config.toml
n_layer = 9
d_model = 256
n_head = 4
n_kv_head = 4
head_dim = 32
d_mlp = 1024
vocab_size = 2048
activation = "gelu"
norm = "layernorm"
norm_place = "pre"
norm_eps = 1e-05
positions = "alibi"
qk_norm = false
attn_scale = 0.177
bias = "all"
tie_embeddings = true
parallel_block = false
init = "normal"
init_std_qkv = 0.0198
init_std_o = 0.00466
init_std_up = 0.0198
init_std_down = 0.00466
optimizer = "cautious_adamw"
lr = 0.000923
beta1 = 0.9
beta2 = 0.98
weight_decay = 0.28
lr_head = 0.00469
grad_clip = 1.0
warmup_steps = 498
schedule = "wsd"
decay_fraction = 0.852
decay_shape = "linear"
final_lr_fraction = 0.0
batch_tokens = [16384, 32768, 49152]
seq_len = 384
doc_mask = true
train_tokens = 204400000
steps = 6929
dataset = "wikipedia_en"
MLP neurons of a small language model. Each row is named by its layer, matrix (up: input weights) and neuron, and shows model dimensions 0-255. Each number is 128 + 24 x the weight over its row's rms, rounded and kept within 0 to 255. Numbers have three digits each.
After each neuron's rows, "fires on" lists the tokens most often at its 100 highest values on Wikipedia text that the model never trained on. A number after a token or word is its count.

L3.up891:104108175146088123133152160151128122114119123086137149146112105117137113104135122111188158138111113105126121136163132147177130148127115108101116099159121181140129097125134145091147104127091084111092136117147141153109098112105123164158164124132148117112108095097083147101181153121096087167123142145123129070130155141153138099135131146146144120135112152146164114124118116125130121128132134092091112138167111150146161154141085130158105156103126122120146107118116161103157156140110149098131198146118191125115093112108071173148129156123100095155152112160106112139113145098104133110144150103145127099124153160162077129136123103127114121135108124163126118153108116123085139150120111139127155137187123134131145103137162136133109134161084121153141164151121122072080155151123116
fires on: "," 30, "an" 18, " of" 14, "ar" 12, "ince" 5

L3.up92:100141122141111128134122173164142122141117127135107123155103128115127079145125138088164130120146152131151141133146149113161154164111112080126176115145145126151101086142114130111111132092144137176139122137157131135147118137116125132078107157143139138114143129130073132132127130115117164121097122158123125137164158082107116062092130131132125138115108173116126155108080131114138110120134114139130077089102124100158128124187118145129083107114108110124111117131112137136116112144153086141137174095134140099164135123151185159160149158116098125116152130138142137156117091125086117141113125165065105130125128126141154142135156078128063161144127112133064144142171158097111152102116125120121131135116165145137092114177153100119106178164140186091159105130126095143121130105128144
fires on: "if" 44, " eff" 10, "ough" 10, " between" 5

L3.up51:123126104167116118089087097138132114136104159125116142108090128133111121122158123114164108118102144208134139104157112109122129112110120114128155136098134108099131103129130102139129085149164138133141129109136126093140124120142079164105105144177115113139064131128132155090090140146119088122163067131121105167092180086122108133091170130107122133149132126112137097081091133125134134108184147141162089186166091179100085151143120126116116119145180134132103150089104167123118140110094147145099168117129133107147109136139154155147144162147143122115151115130144127125133142124110102118138158130121103115120093149139111113121119100076107190116136120177125117135160168121110149133144150138146151162130143134139160121119124126098110133112144168138118101161113099106120085143139097
fires on: "\n" 42, " to" 25, "==" 11, "-" 9, " of" 8

L3.up467:130133151148126132131119133134146128094115106101172140146107146096105135142157102159135143109160123108150161118149080134096096134122112134192122104119142125148133077110140108144128113110146143113145108136156128132135110119110122126123102155105131126142106116112087134184137122118098110132144137138088134140087082128138092119128176147108069120170073131115129145108158143159146135133152089100105130128151089152123154130143112102111088153129109095170179109150089107177178136175120164082120153136123129121085134133169142120090101141142131139127159168146154138098136137143141158114171157140121101110090159127146106090160124149100114109149150131157134131118113126090104158128116108129121152111167110125121107108149164154114129060134090173122148139155113111142097135148196131
fires on: "c" 22, "as" 9, "ic" 9, "uss" 6, "t" 5, " and" 5

L3.up794:156121109138082138100176140126111141126116119127132174124130164140136124131129153207112139106117122172102111160136140109165142133085123125144153160143131092085082137146120125123144121122116145087122108132162131165119109159141073167100124122119122109141104165136112124116117111164088128179109138135171117113150114149065112146108148143114098099163075136110125140120107121109126132156151070104164122129116148090146160131165094138156103127112138136122127097144100136169132100162131120097145124156135125109116103123096119117103155150117086118146061121189156081111104166099132106107138129084130144110144126145138075113109135142114171139127129114166114121168153126146125122113114135151171125122180150164175103158134133141115140153120161141127133122137114116121129160159131113
fires on: "it" 29, " a" 20, "anc" 15, "ic" 6, "ul" 6, "il" 6

L6.up357:157128141143122135097093167114106096144120127140110177116132153136086162128123093138199153151145151158158143159144082126124160152110140145109157099118162159137113100108122162128128121083106156165154140157184108143111116142134119138133097173169170131149116108121112144113138150136154172150179114132102140133135097119095134091119160140141125126144068110126115139126127120115092119135138127120147147102110110142155131128119136109164116147143144088125103138122145118150130109129077128169152125107068112086138126096128122134126147161081116098106097132140125133085119162119132165133153148156100068135120131151076128065140114125103092107143145130133130132115142178099131133095116118127152115107155156112141104163121171116140128162127073166104115166161110108152144144119125110
fires on: "if" 19, "ough" 12, " f" 10, "op" 6, "f" 6

L3.up333:093134130141114128151103137154166169115115119105123150147137123102114112119138095188188109180158170163132109151110148105151153134117117116094114140076141121107116111140117126129104102133153114136081130141149149123106100114153170145128147123144144106163130135126136121175126144104131092156168125150140094082146114163098102130122125103146162103134130152157144119110113130126132143100153150112140116087188112139154155070103084158127146146110144146149125113128109107111155115127142130125123169154127124163118114133120080136122122132101119149111129122109116150126084156087099153158161130094154112086100145108143095141136179140099112130116116146178146101168132107110093162141129123112131110126165121137078147195109129110140091127157109150121136133127160074107087064139118113
fires on: " of" 77, " for" 11, "g" 8

L3.up890:177116132131124132090129108144151127074139109120114146116143158120128158115134094105104122113128131188165102180118149113125109109112119177141178145126124132106102121140124107117163122146135104094150135083116122102100129146174085145138178170120097129132106135128134105134127132127057123150140105161149112097148142166127158076088096159104127092114111092123104093148095121112111162139153107134142113131128114133125143154128064100134131090134143134124105098111152101142103152193096102155139122156086161141125108086129148123111132151126134103132099140153134134103121136134139139118157105159092134144114132141139138072121122109142163135162118125126075132139116141144177165118153134146113131119118103146154114149164168147104172134131145126164164124137164119083082155115161117
fires on: " a" 41, "ult" 11, " mi" 11, "it" 7

L3.up849:114109133176164089138122123161118109118143113126122110149171144117118157093141126151187143140130149120097120159160137149180127102129120114126176165128138118068124141157122146125176120125110139108127135149123131124104123101110157158134138148153142123123113123094154100124135112097145150172135128164111124143159115175101148140088105138112151120149112122090138108130122114059142084144120127104130167163134109125101106092126103188111121111097165113153130119101099133119116112146145129166118175126107128110100098112168159141079100150137099084128113112157116150145093132116113145133121147112116127114139168137094127081102119114107091126142091133175069130117086116147140157110140154102147144128129097154148122113111181171140120154141098172156142134142095078082133102121134117
fires on: "-" 20, "–" 12, "ou" 12, "iv" 9, "&" 6

L6.up500:133126088071090106117139101120167118159106111121137106144144137136121111111098096157145114140146151157147124140118155110154179161127139139121155097091149142089111140125130104117129132121158108120143119128133103122094134134153102163167131188158122160147156115113106097146143129154066113131139142134063093110112123096105132117126158171168153117159106168129109135147082131113134159066098125104146111105123120146121171139109144126121109125144184114093150135132146127169114163172139130156126167124156145133117106139124123119143130133161105080137119154171151115148093186119108138114093134125124149117136107105175129089153119118126119148109108111169119147128114109130061136149126164107131109132123140159117135160091133117114135123168110132085142146119143155115116082173120069
fires on: " C" 22, " B" 22, " T" 15, " K" 14, "\n" 6

L3.up823:149084142146105148108098155132124111114130140122110105138120123130111129104160127073135110113112129158137142119130150117135106114109179110132153111093122116121121129127123094152146086180115125133158112135159105109120112118089070130139115148145111120139115153127140155091123104160096080127096105135132116142164137082124059095124162128150121137099122123115120120126123111129154102116164123133141130176112117169126135142122106123079110116125137148142116168127112144128114112124073167146056109125097167108139070106125152124138127171148160124120097119169156110131124104138137132140140117178094116111128146184134120130098133090107142173154146107132126119143156117128130170132125134123130154199111146168153160113175182117084098106108098131188183130134146096109131116142137115
fires on: "-" 100

L3.up712:178131109155107165171088127146107112084116140149111122113130117135139115131110158103149146124114156172169117122147144112159103110101163090123160107142130146112118152156122113136144111085106115132120153156217121113140074106134078137094174121150127100143137153128134149076097158129122147148138087135150109151163171168115104120141129103104095101152126144112099142113089107119102122127136120104173141139096100159116122141118085086136077125121159163129122126109139137102091096130120122125039109138124144128121117130124151127127129154157120106109088118142124123133108104182133108135157132179120135140131120110151114121105152100106119169131128120141076091130120159098126125134171134126133132174138132100150101115199155103128127120098146153119130124152121111119143113112112118
fires on: ":" 19, " min" 12, " new" 10, " The" 8, " con" 6

L3.up150:100110180140140128112148148131134095085108087139173164148116107126102104109124177155128102174142128149149130140114108123135113142118118142143133127142130150118076160128116113108172120147107151127092200076143120130099097139165111144135133117193136200105167124138140132104106167146082115136144079133088120117173129128129139115117140147152140129163089113149129130095132125137074156113126124130127118150126145149157129106120139134145076119147151140157151163073099151117091115098123081112123103114131149145133129137097109169127099119153135082134130116162102096129069068125146157170089137125122160112102146105160167098124111141131123131137120125141124122154163132087114110140174114139140140143128125136101172100104122126131110136152105116125137148102150167109131144115138141
fires on: "in" 28, "ith" 10, "ient" 8, "aw" 8

L3.up229:101120134135127144129089141141131165134124107150149140158104130126094115179149172129094107129143117112168112100157142091156169140142167114161153092142178167134118117105157081107115110148135093130111134136123119145102129092175124138125121158114165148125081133119143132160173136088069125125136172146132126095100105142121126082124122102114148099129110129132174128107120121125130171155152113124140165148051141100133165132151058134110131110155159104171146157147115129119112126113104150128105120173137154138120084121130126095096091167140091100126104156115166125132128143132117141110170103113118158099159153149137068091116151116131172136114129131159130098141149098142100135099122144111128128161104093137130115144161150089082131135114112121132131113151130100163115127129152119
fires on: "ed" 22, "ter" 20, "le" 12, "er" 11, "ol" 10, "art" 6

L3.up209:089055142144126111133106168170126119083126115116143128122133139126102097097148133146101101187118117123141112153123119125138093127121134101141115098101130157172107120129178132131136147135166093076099174116114082142101090162145151125122145115148125130106119109102144153140129166130080113120153103131162145122139147129128116128164147134166160135115144181113162118136136136184127170136090103098135135128109126166106113128107100113152151134074098137137147148113104134111110156102133113101084132137102114139133117104122118130182142168121182155129139186132091105074108137126139133162141131098107116120102144158175116115137163117153112153126105120165165133144103147114113088098114123115131141110137158090087173100127105191136122119154116160159128124136142160104121136116136122
fires on: " s" 46, "er" 26, "ith" 6, "in" 6, "j" 6, "ters" 5

L3.up418:136122139141153110121142128155081126076114130127142143118141128115103121156116116147118156133097141096137127146100072119101097115128112147121142149111100120103120147115153145123150104133103118093117163122135109083100104133148096167153163100127157175095117132125156141098145175138109129160128150130105115127110175146129135116105128182121099067152144167150097103088082126146157142167098152090178119173144116164101125167135110110175118173111148114137161153105092143153089139099132109141158115156100126108119115132116140156128121147138095087123118131121132121158115158103030113136128168101143126094161161150098171103150127143137091125158101132126150162126108120132140136135119158103102174141129110126095122108107132118119144115117155156176103121161123137129136152107148121
fires on: " |" 17, "ro" 12, "ou" 11, "ed" 10, " ro" 5, "ing" 5

L6.up637:114102108160157121138098128114113128094103131134135155103136157135081077117162123178177163128109133110156132123164114109135117129112142111143169100152119155090063121143121137142144105127138139100112161156164150097123103119088171121137129130097137156151121139105161127098141172141106122109115137131091079096079106133099123127102127133141142131162108123115171146120126140134112165161118111125146132174150133164096138120127106124131133122143137121120203114088118141139094150143155132114141132114155124103090100095141118109091093157144078164142134154138134142154125161125106133125180128107127088110104141143113066126138100115131124160097123102135168137122150113095145095120148128127113164096169121140167143122104180138135146141108120172088184109140105113123160120113178113
fires on: " ex" 15, "ic" 13, " ac" 7, "pl" 7, " Fran" 6, "as" 5

L3.up875:131156136154109142111110099107103092111105146135091121110120123156125126107156112093168129110124157168137129117132140058121140100119126126134142083106124111100108094140137100155179082098124138167110156123169091106153098104149091142123124167189120150119085116140155144110142155157124102124153089124113126139144185114089097133133154147136127135140125155124151142093080136162136148100175100093139118138104103138089115162154132122118069116131134131147122142145114154131139141094133133126095138119144171093132112109153147116113153180137137147123112128119155083111130101148129142161177156139124113138102123144151106096135126100098129171089117113135117161181152125121086160116127145138120123175159146115152158107135165094083114135090106158145136161137111101146086132141147103
fires on: "\n" 46, "." 38, "g" 4, ".\"" 4

L3.up577:136142128173109134118111104111128097122096137142093121119113117134129117161158105102158131109124178184130143115141139074118120096120151133137143104101126108102114113139146107147152086115128146133118163117154109104151117101148085146114130173161097172108096112135155152100135170182130102148127097127102105132119171124088087136137163139123132115159125155119133132103086136159118162128169093102147119147120115162101112154155126127109109121107119121156139161134111141121102149097123126126088131118154160078149084126154151126132156166153139132131117123125146071109125115149101144147158167140099103135125133134172104085122122104109102189090106135170098160194150130116089130115133151152123126169143146101139140108135146132101125130116111175170124152152103114138088115137158067
fires on: "." 90, " the" 4

L6.up37:141180112193064113149154095131118116155128121173115121088112155094116119112139132160133105123146148104155142122129074104146105124118147136152161088154136129129116096136119131151135112125125134120139133123161150135118100140154111117116132101132180217130115163089124160146122134106160140119150111150101100109117112135148135102141127186124098130154125156189105129132140171176087090169078135158164158153141110180093120142145106102118097144119119091114155121116125078161120125141114120121100104145128134122097110094119133125169118150120091120164111142119129129125126156126092151152109145147118089077144145117079112066114139125102071110128146153138137135158143154135124105124139134106123131167125136149096123131142113126153152110122140121156130155153101127126113125102091122
fires on: " |" 15, " Pro" 13, "ó" 10, "ro" 9, "ist" 6, " ro" 5

L3.up401:112120095172128178130151163157141132086119111100127132110103159115128132163142143165116144116145157146127117105121103124132101091136099125141139091143098131099120124099172102149162098155145128095147144096143100143094116168115164143147138123116138157110124137085105180194158141135106147141143170138096091092121112120122131099155126143167129044101114147121156155132121107130100156130152143129196117113110153096058110156124095077142118132149114104183124119098119121139135118108071134077137135145151097146113121105127128118116145122109125124149121176141127118126136125121125156157138123101114108112120128110118115110146160171128166135137098164137151119140110127134048149123140112117127155136140137100125098153137153143108140163117121149149110113107136153173161159122150133
fires on: "is" 18, "ec" 15, "ed" 8, "il" 6, "ol" 6

L3.up532:124134116166113133112098117114120082113097144131093116124114104129104121135162133100168124126128174157173157132145132060132127101105117133135118089121124111120074118171138125144148068113130146143108164114186106103145121099140095141109139184165080149107088139120153151077124149132121086127129088134115100137142159122070096118127171141137120128133135147127140132097091133160108151114149110119132121132130119155074107151149139123118098117115106128128105167132103157139122150098116132142096161104140140091142117126163142138143145193149131140131116110118147075125137111163127136170155185145102112139130134141154098119128126095107111165072101150147101156166143123116089145130128176140119119181144143107133116099132148134106149128114120170152145139134143105145109142173139092
fires on: "." 44, "|" 39, " |" 10